python train.py --n_layer=26 --d_model=320 --n_head=5 --n_kv_head=5 --head_dim=64 --d_mlp=1280 --vocab_size=2531 --activation="geglu" --norm="rmsnorm" --norm_place="pre" --norm_eps=1e-05 --positions="learned" --qk_norm=false --attn_scale=0.125 --bias="none" --tie_embeddings=true --parallel_block=false --init="orth" --init_std_qkv=0.0241 --init_std_o=0.0 --init_std_up=0.0241 --init_std_down=0.0 --optimizer="adamw" --lr=0.00147 --lr_mult_qkv=0.4 --beta1=0.95 --beta2=0.98 --lr_head=0.00644 --grad_clip=1.0 --warmup_steps=233 --schedule="wsd" --decay_fraction=1.0 --decay_shape="linear" --final_lr_fraction=0.0 --batch_tokens=131072 --seq_len=512 --doc_mask=false --train_tokens=727200000 --steps=5549 --dataset="wikipedia_en"
MLP neurons of a small language model. Each row is named by its layer, matrix (gate and up: input weights) and neuron, and shows model dimensions 48-303. Each number is 128 + 32 x the weight over its row's rms, rounded and kept within 0 to 255. Numbers have three digits each. A neuron's up and down rows have the sign that makes its largest values positive.
After each neuron's rows, "fires after" lists the tokens most often just before its 100 highest values on Wikipedia text that the model never trained on.

L3.gate331:134119083149145085130143082144104133136098211101175176097125086125090074202090105120138147109153098116138157108146100139182149094132144101110127083102179152061107184142087159163130101121142115128176121161093155074165128118109109178135158083131098119196183106147152142161176196101115092116138105173162136084128152074118139106122165143146119217136074201126120123157142136094154120128158126092127101084187111091185171106119099109124097151110132191147087132152183112072106145122130120100058119125127126139105086168117121099111094087084176130093120145139152140175085110096112171113139064161094153146120117131106161105118124097136080110122136129100124125090131124114134154151171117129112135141214114094141152085060159093170122108114060142124125181117211135159162122088175073
L3.up331:144075083125161119133145052117070122117092160083154179130123111118117103150082116130220155144180119134098111162098183130138116144145170121121154148113124109094108162118140124091112088096120126086146125142119104108114157124162144154138130058152130138135204097123147150106142174172100140174116134169172086091130124173132154110135122151113111176161106130140154115104179138145182099102157157117096107110093191091162213166132097109114115155139121199116061126087179102113118160147165128160112124101172063145121143143180135146162130103079161151072088140124168164208141114139098159102141092149181188136103112145105124078099178131074101156160099143093133141133142170107134167124198129131087101144153174101097202082065133115110164092115112092118157176107202120176131125105137052
fires after: "| ", "–", "; ", "N "

L10.gate681:095143173074175112077062112122142159221176137158145138100093076101147136152109097155142169136128158149182179126137097161148136117088086161132171128108055206150059158101095148117115137102230114101102130154094126128130081082093145103123147138092126115141101172189155098111112116116134127146112113125066127108100143077110130139169104119094059110089150133156145185190085142129095121157166153141083154146156141126169129073127128143141139134148148112138090110100070141133158098142161164227104123195098122072151143126089124135093135118133153129156090064108102109051113142089138191087137086119105080111093062130117171063077103153104179142140141170151118199067162140184116132144148133144157084168165135132113095105127128172141118124122106111123102132120117117170181116173109155
L10.up681:091086113179204119102154157154142113142128154131147124125141152177086133121123100171108153107129158098126148136186067132126103072117110150136159152124187186079167148167138144123131097102128075126091092053156133137081103149153120135166176103161143100129122124062078084138163162134097110152138133145131086086084200119140039143164132064101070121137162142137114141164108121154127121103174150109129158145169117109106147104159120179103093078206126022119135146180107173130149119122079134088144163158216097174135165114138106136120139106104151103115137149092096098153095135125146151154120169110171101115138105138136083085120111124060115129116155211056136179162198121112129067104103125136124141131170087082139177094153053087119138143057124177164130115179152215100161120150117112
fires after: "| ", " ", "; ", "0"

L6.gate758:114058131094136188161120163061131105171212107149127137099182104153161057077054123130095138084134097153113118104101144082125110130159139183098155054151153105170084122093173142191161074172100169076110127146190109143115132166182127120138172132190125162162102124179129111098156169115146117115114116103149158131122172103107142160128178124117119144121109135135138160101122121124088074096147087162160122139089069131125079148078042181114128121149171130136085126118112123139130167156156149142077075157088132109156079112134111157111128132131085132122081179105091107166151096159126132098126076165081114141182079101134090100123137100130166156148156097094121143106134120097119094136119119148090123104134133110161084133126145181184010121148069106174124103151107130135155117095128110
L6.up758:144159112128150157083125149117114099118094124136153117108140132104097128067151075114154160147110123122129137059171099089148159122171108104100129143138077055135176099083076122098133135073115124160101142040083082168167089141125145132118082084116178155093152128113149131145163115127109115105106167065158168053158164128159095132057104085095108139135173140148106163124136134082138075045162094143184139150165117194098130119092148116128142150151115126084177148080111169130141140087134147107111118196157105110193118103102098136084142120141127138132135163137116113173164120080140182114154164151147097170175164151119146122161097137167149197154193159100169148098091198107130132164110155163146080097104082171050082127139072084110160174126108120135093154121177125117165063082104045
fires after: ".", "==", "==="

L10.gate441:126152106138129088185153148118087111181117143132117098160085109113082120127050087128146157127081149082138140163030102103135134120065141107153088154164143103100127171167069139186080166127119098175123155150109072080185174154134167185082160168175126167106089134164148075111110149121173103103118124161120152108161165127082082186211113135093128131147156111112180150136089173078095095097199087121135140097139161093102146085110052104088122146137081143131106132076131107150113180170133166133169115088124085119183117156127084139061172139127069141110152120098158097094103138125151127117116150188157084177121086108149112111133140148162129161150111126174147124161072165127087131173084141146122134107127095085122161127156161067132054144116159153114102106067146179151149072107127101
L10.up441:177141147191101100080148168103111183123119121226099137120021143130101084107089077119154101120136169092135090167089090087106082105122132117154098057143131136093153117182096100169122099150117110170138124138120139094164160184136125078108141147141122168137118121126080074066144092116115119109112146164129109141165091118102086152158107166120137116143099126135174128134127161116070175154124141151078128133127096122121178162119117120108132076107108102156132063118166194165119169173195143109151116142158048134144121100159116134122130123133025143066103134062182086211123186153109150125092135153110047143134121141105110110096086117128118145149136094079143143150126130034040091149105136140093152078125114082109138118119128097166111180117135059139097138115104128127152074140136076
fires after: "Z", "O", "R", "S", "ES", "G"

L10.gate343:150131141181096115121126114166170130140087102126086148171159145118117127125170151123175162129099127110156180104160142104079103111086150171118082100154109149130187140173137096153146102135151137177181136105099076181181130083133146130093128087149160127083148144085153151077166137127144174126145156162134159147142093135134099098182127131121142117113172059107151101145150147159111106097051128072135154155161112150145151136104020136179130163178134184166085127074134092131188187109085148069182120087191101158119151171176148147097159123131146120145137116163142145099194124128159205101154057102130117064088141139121135092145127155141146102143149071098137111143106130142123111102078152098118106131099144052134097132123118112079196112097144153098120103121147143083144156194082134
L10.up343:101161085128093150078095123149118125152111083145115139131182122098173129136148157162058143116108098086126084094166129098080168136074096134139124116133086125133166117073121111215118090127130097139135124110094096165077135152171122140165105083171149117068160143131167167118101096122143184147094135118124091173112114163137149066179138113091197115194172098170130121127149102154152163136122106100136130122152114169137115125113032123147188064139160126120137121145079106122134148110128155111167128155174152105119097181162079102152132126158116122150111174148119170146139146179172209112084064166130099108117106116131117109152109088141090097157179047135080112105089160123142142138085177137126122109082128143196092160105138096126096143090106109131156094100148161101124120200132114
fires after: "\n", "\n\n"

L10.gate697:127158086083104160135110123108088153169092129126147127165122112119164106149095097062127143100096152063108153107116160119113114100136146131140091136163066139127157084145105129140174130144072118134112059127114047089153132191107140110129137145170157119069104139122117103088146208117058210088115114095112131133096144199128166148155145135121118119074129145117185175115142141182108124108134111148154129149161106108120133190067124144133098125115084125082103153118122117083133171117089164055092165106122123128183070091152140154147127114106121169099110145132059109105130103161124124100063085141158142145121093083149148075119074159136129146151047117112112165141121093193108130128191190120092052146148094141084102182107119212155156155149143114125094148157160121101126129159153112
L10.up697:132169107058093140131101114143147186187084078148171121146165114151136149188134145094124154117143112143153133114122151131166115155133174123138122122131109132117141114174111117122147162129090112127145106095079109105168137163104139084121168090110099081066128149147117086113077143129143221094171148162146092062100148082095164093156198159117145136075146136129214186097100124151130122141130125128127143130057123073104123119127098141106134112184088147062090126138087080124139173091166151103147162104090106101152137164170158129171156148147141114128079198134052116123074120126159184111137092118135098143127077114116160002121126130130144102114103077159121148129106135211144155163128164175092035116168151120107157124137159170168135119118141124123110096111165107106140104127147131
fires after: ". ", "\n\n", "==", "\n"

L9.gate681:068136197108172071208081148128180134125144117150155135135105137052090099149129098138139143173115086087154198209141155200202082143117100107108135104147094157141062067133122103106175125110121079050137126115101108127132178172101111073124115134159107127155121150101149116152176196120160157107129135105048104081119144108140113063120109073099119158153102119122120149142111109158152150131092152146152140141172104138155141119189140065112156130160098146143194139157141052141141096158168125161101121144124105063085094136143089156041151105137103145114096071107188134108064108120123125110105130149156139148145085138171153140120055137146181127141099163187129110098160160125098124109165052133139168125088079081100150120123138082167107108137136118085128077142123209127136117177202115
L9.up681:125100127161183123123112123076171158158109118081141152119166084150074111178095135135105106179174106053120153169116090127118126061165140102122153123102158176114189153143112137133138146144159101095187112142088174187103091127119126134144171103100098069154153137100076163108212102089210169089107160135168114117128148096098105186126096172153102125101145157095097153140138147137130080154131118149089181126228116103038098130169113096117125138131169161127045122134140093134171151134143140160158082173054146120113186152149081056114095172128121183099158131081129112156174130151161117138113147149136109120157119155052125137101136103162108117149103066142155128183042121104079172108119123099134117144176071149134123097093091152145085044164147114075134181125087173123111184129131152
fires after: "'", "G", "Sh", "1", "S", "H"

L3.gate231:129139141169124136175110082086117127130078088082100132152136114164104151183143112055160124123155080141143137138086123116150073142183124176116148089157147156111109124156096122160137127166160086069190139175115190188089126135091195084080129075147122120157136080093106124086138181148122108196183129104142178148120128081131143180102166098119087163110107128100145160107068136123152153192104135166062107082150079147131141114107108166111091110107180172093145108116140139100112154122081161132147090107108175163143146144142115123112139157100137162132167155209137120160150157088117152120153132111136135079125143098156170119111107157132093131140152118088169129132092118133123123128133085128127091171118195101123176136106124105186141160136067140127133191141180162147139121108147095
L3.up231:131113120117111123096109051074143078083151124082146187140118073194117169160155125067146096172141037182158143157085126181148093120107048106122135119144127123127111150126100128179133122107153120115179171171147157161131126111172163050133136109116089079116133159126148214110170191147117153171151164085144165112127148098127132107129177075130097142134135151103089147110069159178119211167118128151108106074142129120132121112076141116135125123055138169138185144126164121094179149117073134147105126172105138123114100118052122157107122121140151210144076127193166167158160119130125098154148129136163100135060097108139187180120101131114106109121120144008159152079088128123152165121172112110126125153078204065087171117135156090148171165148106150172136169151216140106127110106118180
fires after: "| ", "–", "; ", ","

L9.gate206:134111164140196104153113129057117181140115161135168120129111151137087125147075070078158160105124105100122163165137142101123101099074123172075124124149122123149116108139118087166144151079141070122104160130088126115073059120141093078094131121083170138164133136142116120134133121123105128134095144147124142130104120089102003166222125107035117132140092096117124148124146154126119109121163120102111175128170188103099118122110124123136097130128071125102133087097131146099125112149141140152124103150103097071080126163124114120137209116130156153103136097133146076176119138135145099123101116100146105124140103169123113084024068157146201132123074102165200122180099093139059138129116103135114106110122049090125183152116070115170097113133076127100114158140139142149154159182127076
L9.up206:152163107156131125098116120159115093149076109178175103113108118155141101123092117123149090138106173125151199148152142091106155075121137132128105175105140069105135099159073102192159101120134159122101122226065205060098186078076139148129093141200147201188063183163115115102158061117109083147113144151070099140123139083149111182128107166116177133106111098165176102098173089134048130147180096164081174122131113134124103160159175111145042117150078095138147131137120150148061168160166117076144109106160071109131133110111052166175172123200172133138125088166170137173127176154146133143070138172138112105117081130116084101077110140165143118094114107143138104150106094037102106113122122118130122149112103124163116111121135114109100134087089075168130144147139109135155172132180135
fires after: "| ", "V", "Can", "G", "P", "N"

L6.gate271:114122125114085139147110077096123087113133119097150142129123144154179114149135145144107132124132146084113028072160166155130194110102130145078085121133088105111099127127156159144143141142147167130113121086183051148137082110150172076127123126100116104135160097183075122141123161167115142114181144124147203094135194087109130142142103129129151148104112145122125106127104128156179048175103131115140168151099121203137118137060118176194094103148094151093152161142092173134168126140104174129135108178162160170158079134110167181138111161154103126152133132127085076161137154104159115180114150146155165105186089165139162127151183149204126126162160147148077122131111112138112122168103127164130085093120127084091109130139099197173115125096100106141112111125138092126206212147096089
L6.up271:167125174085214129151102107176105121114125115078133196120156170127171159149172164166088152159108134159053164110087062068107156105079130103116143070125159114118130119102089076136149088112107163115160144166074175166149134117132142091106077045164154105133110154163091119095130104045192109112129144153088155147168123164179135109187160166078120162113170168168157148161108145140111155076092091173115119113136148111088113075166119107158137153089122166089087121137154142091128112096152142208078096170163128131106136118179106155117092086159151138136193155124071133107058186145129144056112181129123150184106143079196147187116123103090173150168108171181166115120088101176100130135160118131129167080134089070115144124132107120073147119167137097170155150135180124105088126098100130
fires after: "==", "===", "K", "We"

L10.gate1047:126149135116142109136093118102130129179194140174088148140101100110115167198116159122132127180103120119178134069140166151114167100040150156137101082143121171076121119169112149126165118096106090106166134178111136076192162114166148118105151069100113103121147157159096140166080100125149184117065144158129130137084093082143156086166147129130113144137094119148106108144102126159169108118150144125133135146155088145136152056155132127115134124123135159159102115098071072191163133148134162136091157178092130127149195102160166135200148112129189172140074094114152150107105099088112110091139147100137121147127122125183158055073099107129146104077105121093144121113104139105133109139162255137118098176095134113104088171066114086118195127134210137135127116144154082117128087101098131
L10.up1047:054144132156129082121142149124140065124095175136179141069176114110104144168107074117086156123105164122070153128113135134075149118149148133146132102129185133108119091094115142137116152117113086106150100081171122176084108145108121134162092117109106079107138115156159072168133182135117117162151164150128140162162115165126115166132091078127088147104121094090093142144123183091056160113178165101101086137103166142147127125078161071158104150165152104061120115074082156117079154127179133083152143111121150142147120163151128190088121135098095160084152093090158089190168098088078122158098102114192127159197090108125142125137073122122129140138103153165123188148096138106128137129092023126103091116143112134073220095141093120171171138095105128115124143134155112164162197120157127
fires after: "| ", "; ", "D", ": "

L19.gate120:136058111052163136082125131126096138104160104121102158162127145129167101124119078130098126139055129102141144182099135112130127076175128163133092124122042083163115143089149135142111111096070065118116180130140099044154140159199115146148147100163177189134100108126102109159189147128095126127040156125127133091128081152164131119098117147085101102171057177168159091173118192092106093158098117093075135204154130123156170145146145184151151128090079141119150078070169053176101184107152147158137062144136099156151146155122146141083177084095121133131099117095076127151115120127155108149116076140155125152165134138139102171076127112128137182126100180116155157144134136043096058136139137139124133143105132169192139143120134108134118153121139174112122153166133147115157106121108049
L19.up120:170158141101174126114120059144069159128151108151034152159133165178125057123084091144095157158106098101137144154122076089194140089176092159145112108107045119129096152063126113129120142098118164143088122181180119167050125158119157093172076094139129179103096126107075128137155160137120130141114149130092151114175084107122175138099088126127176107115138167188107115178078178100086122094124078094101168159124149105139160137127160146110161084137077158181210150070147124143103163140103114163131071098112174083113141121080151104130108125089117083090088129092121098137098073137194056141115138176204080116115178110136181122139115133085124108140113169165127183171139124088091126134131098118113125112105120117187100165153109095170142101112085103093093167155126132154163178154102114
fires after: "C", "U", "O", "N", "M", "Tex"

L19.gate232:187114153141121122108089105149129159179184150138135123208168103160164131188111106080168110086097111075082158171068116133171082113131160140088120072154140099148197082156153144153084120106129119080135174165104122060105090111068146122182188135171154157103098080135133074126093126077150122141102151148135081165133119139094061147113129133111114127180068083136171160129149117115159129132134173098063049123173052087131208132149095133113104195102109117096133124113151126170137195121102169149123131134146108108127157162162153168090221126131107139152120112150170083137135136153156148101118115072095117150097102117097104070116118122126175189112134121145196135122113143114101104158085183152115131105164054091091095175080150066127107134126089148140111085135099176112093122138140137
L19.up232:173126195117144119136163209128056105097121068131162129171136085126084125148121135138122074138146116103136104174118108135091074109120119074145147113204116140106135184165135120153092096163106116100129138134128098087109141156145154135188153181126064143103079149119065088063112110108140136123182119137168122137168099195088130121078116088151177138132154090162154077048141156086115094113115161137115062116142135101103126158090113150086111142107153092032140132198094157183103203143096157120134097174166131126126149154121090089090093131146151174142194108067070111123177133161157121141147128116177061135087112143119091135190154101159180169152137116165144114132147126077136171144098134083107082093114125105194119144093149108114142187099132132084192091112112132080120048199155146
fires after: "K", "G", "H"

L10.gate1041:126124182120128068128133120111143121155172131152100082122148107178118191172188036150196090133101079133106133132113204107147062179143150077143137145157104157138154112150098106133100142101157122092095167162180125108161159107061055071127146130155161128178116162126094083104110114106174098111210161119130089138025121129139109133188175107104135138096152161135134095149095108164093158119133118144116124127147132124095138068152126113091154127090074102117131105073141147151141151075155146095165085162202137066108130180154053101109100133099163150138159119096146107170117141115109104105116148114117156091127101108140069097085148117152137220158159099146171099129167111165145132179142156134130174143132103125143123121118121186175065076102093143068102171129108136135139076223151144
L10.up1041:112150110107101176114110117156150157136171102138117095128122131154111125096123150117100036097124125161208188144090106114138065096189140067156146117140114133147060116124132133144153105112114104099092107135104171122151169132136113123131119127153128151129086154086074111144142121124168134115122141191141160122103097187184136110102151122081137094090082119100126160177110167108045110092133070173107092114206084068124156123198103062153079076165061146132139115072133114179099132145138056165095133153114127133112203111167142091124117113119119133121163103090163099189094136127140084168181094165137126146155128135155068117103138115154145108097114058160144118092117152073108158126164160081103114108137172129167079134142079131149114158114093122110123081078131173122127167157155104
fires after: "G", "H", "M", "N", "S", "F"

L9.gate1243:172111148126178138102125098163118127100165141113117138119156142117108083100108141074168122054116157154148162111125155083077147121165169145126125089147111118140145166174112127082122119150089071129062177124132147101190112168162132137138137137171157157126168121156118083104097101096160160077063140156191152088143174096116103168124081172080136121104137207117175113159135137116076060133171124072132114158137126114114125134116132128097065138166141171129180109147155086186097085090112115081067179169160088085107179057127110118080154197141126087200098172110120078128109191096174154144146113138141128148086193076128073121104135131097141178127099142135135124146115128077122105189062140131126103164128125111147173179138161051133109159172116140160127222135125133139126160134078110
L9.up1243:135073110166160155119179163099129066166164074133171123108153110066038120102128078102099122147097142145096126094105154042090077057088099163157126127197140157110155143126081139119099146125122117087194076112087096135125148124116155111090101105127161109144089161081172077113072114148115186151155125100094151172051083122099127070117147162120182118139188132159133098079101124108176087115105148118159141121151143203126098181142114139176167146129127086180150158099122093133149149112142092129108151159117127149163182084090145152138115163164108181096130184148121108042151100204163124145165116165129069143127147094075144132072101089167153132123113106126125101145120106092078132138081089117128086124131115092123166130106128146127123129138115150061121074160182115107134171086073148
fires after: "\n\n", "History", "\n", "y "

L10.gate751:045120178072139060105134160092145075242131102148128141066149112047115120114120142092127132122121127147146138142139153126122159150122100159097134177160100135172109095139138144149119191109155173106115100114069144107119169139122106151158154078173086153106121141175179098133181121110136151116145180166087149136083170102134154187093122174085110131112210106129100127184100114134150115181109124159136147129106122179123118088176131101130112112128079145099147109110135162155141115114154203085071121147122146099145085126139112143078196123144116085193123134113131174067093135122141151111133113118158153159176143112139049108110104151105163162114106167167153123148140171136109137156140145143104107143122153130100137128137085097176111161079097147181091120131143079141154130122111151
L10.up751:047149109119088026166118063135131112164200115160154198114156073139136162136127133091085161111123146185151184115139123144140154065143135108104129114128148147156127153155200113131113125110157146153088144131092096143074169072093135111152130164094089103128118135130106136154132112137130078070102167130126127093146161125162118149123212123144133099172152122152118089129107114113119129175117143107119085083115132152143212130130132066143133087160117116080134127149084105145123052177136159162115097149097109137140140112083081147112149150138173048130127140113083125119131145087144166091133147124097123146140118066159160123101060164105167128101087174115077177177150101102133168120103131079192109101099100107075138077121083113073116107126147079186101131141176114126123149134099143
fires after: "| ", "of ", "to ", "the ", "(", "a "

L19.gate169:155124152114118149145123107088087097222147172128190120133129074149138093157098108203141139085053131154142151164127149181199156048109143122107137166127168112154078114108137166165118118134144113110143144172168081101140145117138157128098118137152162155151112162162097133175105184138127180145141149134090137122109202092111122163121152114129072110122030121150194141134107155137157095166189107181158114160186194094070155166121090134125175134114126147112130104131126115118123105177171140133121121162159138102096117072116133093123134112069173077131082087111193095101109119024135141131127119123143101116117099180181141119100082146114183102121091092154113165154142090152061156127099165119175132124140123182154135081122174143153083073118172149167145174103090123124165157152146126
L19.up169:130117172128073150155164110084086139203174156124176127158145044121111131154078126144222120032071157089069113080050110071109064105127110107106126130148136159133106071121156137092122070123122077184119154150102089158132191103111094122107150152147130125110113116186170122129165147143117153108107205101145143117102137128152108133108112122132137082121076122124106190145164171158136130199147112116067089120125117143106174112121151136064102117135099101096187124141148198135113128110141173129095101146148084125146168144080122117097178125155160124094113128120176060111116125074124149097143090127119082143126016154108128094172045160153132076114083166125080138124089171079085119054140135144134095123164115133060139112115123126129106144178092093120141141110127158133123161154152101
fires after: "| ", "; ", ": "

L9.gate571:127161145143210107153110116104110131106136148123126135145126171159081063130111105113172132119121116076097168183113130099135104136145151137115146110147086165045106096153129129112141130126122155102111165148160134140119177156169074136053170148126121151156110111128110107163100130128222096117157146162188092083150108108091082148194087121101094155130108106087141123081122108077088102138133104137084088120191105094103136223121145132148069074132068113192136141150137131177053161144162155108142101099117087088116149126128126098089177168166099144109061104040200090185108149154093158154102103090162123176146083106114176113060110160107123138146125089153235131156061108072119124121162117146129140092168127064145165168117100117141094088154189165123112152137163108157158155141135123
L9.up571:115136105152112138111191185118088103132137125129114145116149172112077130156141101145064187119127134078165076146173116100145130101148121113122091056155090141099121131131063150137084095150124148152087131154072115143168114167134102107124151134109134160106117109157174104118116120131060136231144131115085124118129120107077154156200170132110194156118118064101193164128154131167054128069057130133148138106093070133120066122150141155161160114103086143149134138125096137144088129162090164145166201169124086156125042117157099149107137132199109105116078129177103098139127124098061112134134162101113096141157138176069141126143127115179115138135107113119125162142112096092113174139095154132102188111188071133146081102170147104199074154135134148082141162126214187125159157115172140
fires after: "S", "R", "T", "F", "V", "N"

L10.gate387:141051150077097090074084114087142102110108142107122144186155141135101110166163099110111149115103107124124178156108132095079141112123158181120132149094142118103130144155126106129131187143119111161124147111137033102155117121118123080117176099143150165061131141107118075131070165132154119115098096142112134153136137100106109120146050180092127113123169102066136116112166078129106138136134114138105150146108087111114126186100119191146064177108132199165121089161158206128158136165174153121089136152166075128176062134142141164093166141157122129173104115102141061124081114131164114079091071128132195101169143155118086106090117126086138128139088164110122127181126139083116099160123162169119147190142156102069126192166138138144130118169203121133083140119120164120157136154127144
L10.up387:138175124095151161172200143091082131175118161113120087114102150155158129094101082166140185139181120097114090090090163108147159052031095103135152115141154098165093062169086114108124106101156127080160127143159190115113154146159089146120107087157117104122101161171170117115151130130094175079091081141136166124103102128169043091202187139164173148109172138134110132129118066166167087109191109109119153177084126173121126105165093089160158171107104157100146135161086110186164125104096119183130127177110118117128125168163084161085113091123069160133127149163060152141179123143126160120162150169140112083123153135154123133103085105146124097096185085165103119105138096180105093103144166150094139067175088121122090115113107166167125102121079056161136119127124119108166083157123135
fires after: "\n", "\n\n", "Prec", "- ", "== "

L19.gate968:176116152135118166032142081092129174204179089161140119152153201119150104146122050168147131129109166142094118129084156085194114080125104107122160108124063136133126121104146083124120142124112102089075123142137110141121141113152127131137101142162147173093146122146165129088146127073163128153121113090087131180148079101098082114155124137073124107108117155136146146115139109141101138124163128084088079145153079058099174174103115131066106113117036094148067074121139085161082165191169119108141104138132128129132178134100130153102127092131103229098113122194213059197161114151136187179142094148159136171146117141098119131137143141104113180153080101124169179085119144057073078135102092097089092117068071114152143170112116090199145128115092100099075187124127080123136126107163122
L19.up968:159080131113152132113112111162078135149132080100128118138104143208095140105135114131165103223086145130085140141168088143146137112116158152130163164134087094143155122095124123144099127104069179170120171047123130102104106111152144139115109096175148141136142076110046138125126143109142179129087099128122117102109143095141121134109098158132192133122165120147180128208139163177162115115132139126106109080105102124146125105118139110084151130075174111135148063098153084184135149114139081094144158057163157099093169165179146204131126151101113113164140138122119139126114126162080156141078113115156171113150180111184172103114141102119119192127137156107165142192202135149163157108122085111098130147154060119140151145160033087148154109106193075079114116164149121101133088095167183
fires after: "P", "O", "C", "W", ")"

L19.gate1230:125185126090165133106114102096135121145155140180102142093135119107105127169083095157113120065143124128122189126109155081156104129128142173091162076116091130111153058140127142222146118181152168134144148136130098166092171144099160077166169140163167205188156132154188167157124173157112158156147095172116150089121063186148098126155142127125139118143182154168141123203087133116159143116112105137166133177143118168120137126129101159081091086153105035125133149107073112133186128088134115145034127127157097121168117107087175160108198143149142086170136174088140100075174083118179064114136070104098160152119164147175224095151088115124107141100119132100140167114181173130204121177126183116162100107160096099103116140144149103130115110126108089141081112137122112117143159129126102
L19.up1230:116150106092128074132137171156114169122177143121143101147132092165156126204064128172124147108145111139097112147156113125129139122123083169115146114146095137129067096175177155084157120117084201163150075147133116104157170129144107089107123146169138130088148186151193159130137219107141148102108143151147153144118112094188124087095122177138098140111170168168104126179082208112194134179077123134071152171139164121131124123125156122125132064135129076110069164058083125164138112096164172117075170107126101126158150055134168132202200085175143117157159118089145069115128119118173169090166076134071157127063164104088124135199091116178156132081089114120124118117091144118129145147118145119140111150140089145088099137103114158102181096161191090197121118119165147132188116124134113
fires after: ", ", "(", "in ", "was ", "and ", "to "

L10.gate618:184122141203191117125140115101085169157109188154103109082121169091108120190135046155080184115117124147154178097121109159168180137064155136132134124119110148104150076120125137173158109087254163101121117169125158127109112137144150058101094114125140117066076146136156131160152186113115104142131159148116130137112128080158116117126095094124105122150143133141173188155071092142116138199138095163128167130100085067119159121112130115147120133132184125107132131111128108083120139132145141163069124150142123126152104158168167094166151133093127099100071077086155108146165145157161144118146149137129145152137058126136169118095073168111161141128152148136165157149125160167136118172156175153124127131136111153105083131100132096160108145132145155081101160144146091222190152125162050
L10.up618:173103144142140124082142090128142152172036132125139134144115097063126163154122098119048121156146109102187152121137157188127137164094143123136149079182139172125167099131132115181101123108166097152166128173110169145140142078154158119178102140109175049101135121079074082138199110121096173161124126125074112101110124128070160119180112109125082105113149124194123150082103122181164195158126159137078081154158138105154138100167120098178116146090127075142171139171142111033235099168114117161158137119054154111151136151146138195182117132088186124147124104171145099169064142100131139102092185080156167138102130136126167068077090079166165156114145144136105097104090116158124180099222092155121113164096083125131157120093116121127153129096120082089150154120146137110095123121093119
fires after: "| ", "; ", "1 ", "0 ", " "

L9.gate132:110126084145168075192114108107127126112178129143087157108138180192132134144111127126164142119114130133209154085051134055132082120157156068108116073132108136131107088157104119141133096129150102043129189105133110139127153145142096135124158128115159208145120089124095157096117132115134105098136109152133104064163091098147078159180105163062091101129155095108175119174160154100087086106147079143070154147152127078128134150177148123084109135160123120126086084083099112177090128165131108131171138119128083109049167112093142110096150150108037155098157108139164124189137117174140157152135096077174140148143091180091108130087125130121142170123135130103139143153106075041111143132147110139121096074162103119115158141109128143234145155158134130096103220132137150132082138091203064
L9.up132:093094088170120110178138129136141128152143174088157120152143130172186049157104106075111177089123151090136169142094168143169121060116120138153127110138158148113070076181102125175223115123127080140101146082091124141140130174052111173115147163088177163114172110141114172091145215110111084135092142133149134109166090109141123159195130107080162130110138128123138198129110127101143150120177113125130125145130175092115175156190131112126098136091125080091119129106130207144092134142102132128126120119130081130108058107119127078088124125141098138151163116109090092136138120134086136131105061155123104142149140123088145116152191152133181112145095093198075083138114099101091126124169086130150160120124062119098188130174153102191107141175122156090093181089193168141105152077135087
fires after: "C", "S", "A", "R", "T"

L19.gate665:155089095078104119078074126109156075058115159167096094153129162138103069116160049152162124129149162178136097162122143164119151163104151198123122131106107189122123146157158133127075084086147160160116131131149117145182158180157082116112167120129157107052148144092138042158163127109128159141100101117147167119176120108132127044123151177069121163135131104096200163135132107127083109126111111103144150140165102137176140149087087092125122115096089137145094146102198162153131159150147106110098111112188070181160109096159165158132143082137141139098109135077198157119098095133080161145163120107193151050197116204112155123168118135167111172128138115145145154162191134093133071116125128185139167154162149099126130109107121093115067185098109120093110070153162136140140088151141108
L19.up665:140113123114148112110100134109119138140157105169116109139115071101127141080153105104130116091145073172102074128148151080162096137137137087175099108152068114101135124141159108150168082130084080167150139114114074153165157134090025131138104128129116107148176144163097122082141131123121144082095131146096193143142072080146081183141113156129108119204090094078091116167124112186113096116103080141115130148065114153161141115186098057139120117137112116176123128129142141106147136132166094090154168051178120185141193185130144157157185120145133086163100155111123119119075135139110109157163154118153120189153130158177068130167090137117111114152072094098128170146132116082081171097093172152084100144149128174121066135137091072168102146063165161149102109080133107094177156210155087
fires after: ". ", "\n\n", "\n", ", ", "L"

L8.gate126:138148128112179118115110130162120149172133129172132139155150110118161119196080135143119175124072140126076085146092101153168135111167110155084160075188110151127095084141119098141134105061175085065123128106070168130148133152114097148138147099112242125159184111149160116153141186126094129154098126166121123143135182073078095201158107167089123172097111160163137133164097117093113100181136129120095088122113137156142147145115119154129117102135128118149098121085122089157151152201107153111146080132132167153120133144071210157130169124071147150091128121115153149191179094145107180088105097114059084136141066114153127067126107173083143172107143166141106154138179087093071128137127100098126090199098120111107096105117128122167173135151183145127117158184118151178150164110165106
L8.up126:174113110165096179106153106121111069103122146131113189149080094206164122134159090115145163080118149109132089103123103099101108080068116130123164147119146150144166146059166167175150121176134070154111156082153086137081109111147136123128095136129134089103131075119144186108072158148026130135095122117163131127115097130170177154093110178127084132156195129157138154102140092139091123126149150102134156107213129143108098125085108134168126105116088102089122120138120100161145092180084103131202137125137145148101145152064195089097122175079110179150170116148123133157139147177120166107141116137122113085144120154088191108119104077150100189153133149173091059107154110137116113101087118143183144181116122093112150119143175179079207087123142128072127188145137146122096127102183111
fires after: "; ", "–", "an ", "ven", "R"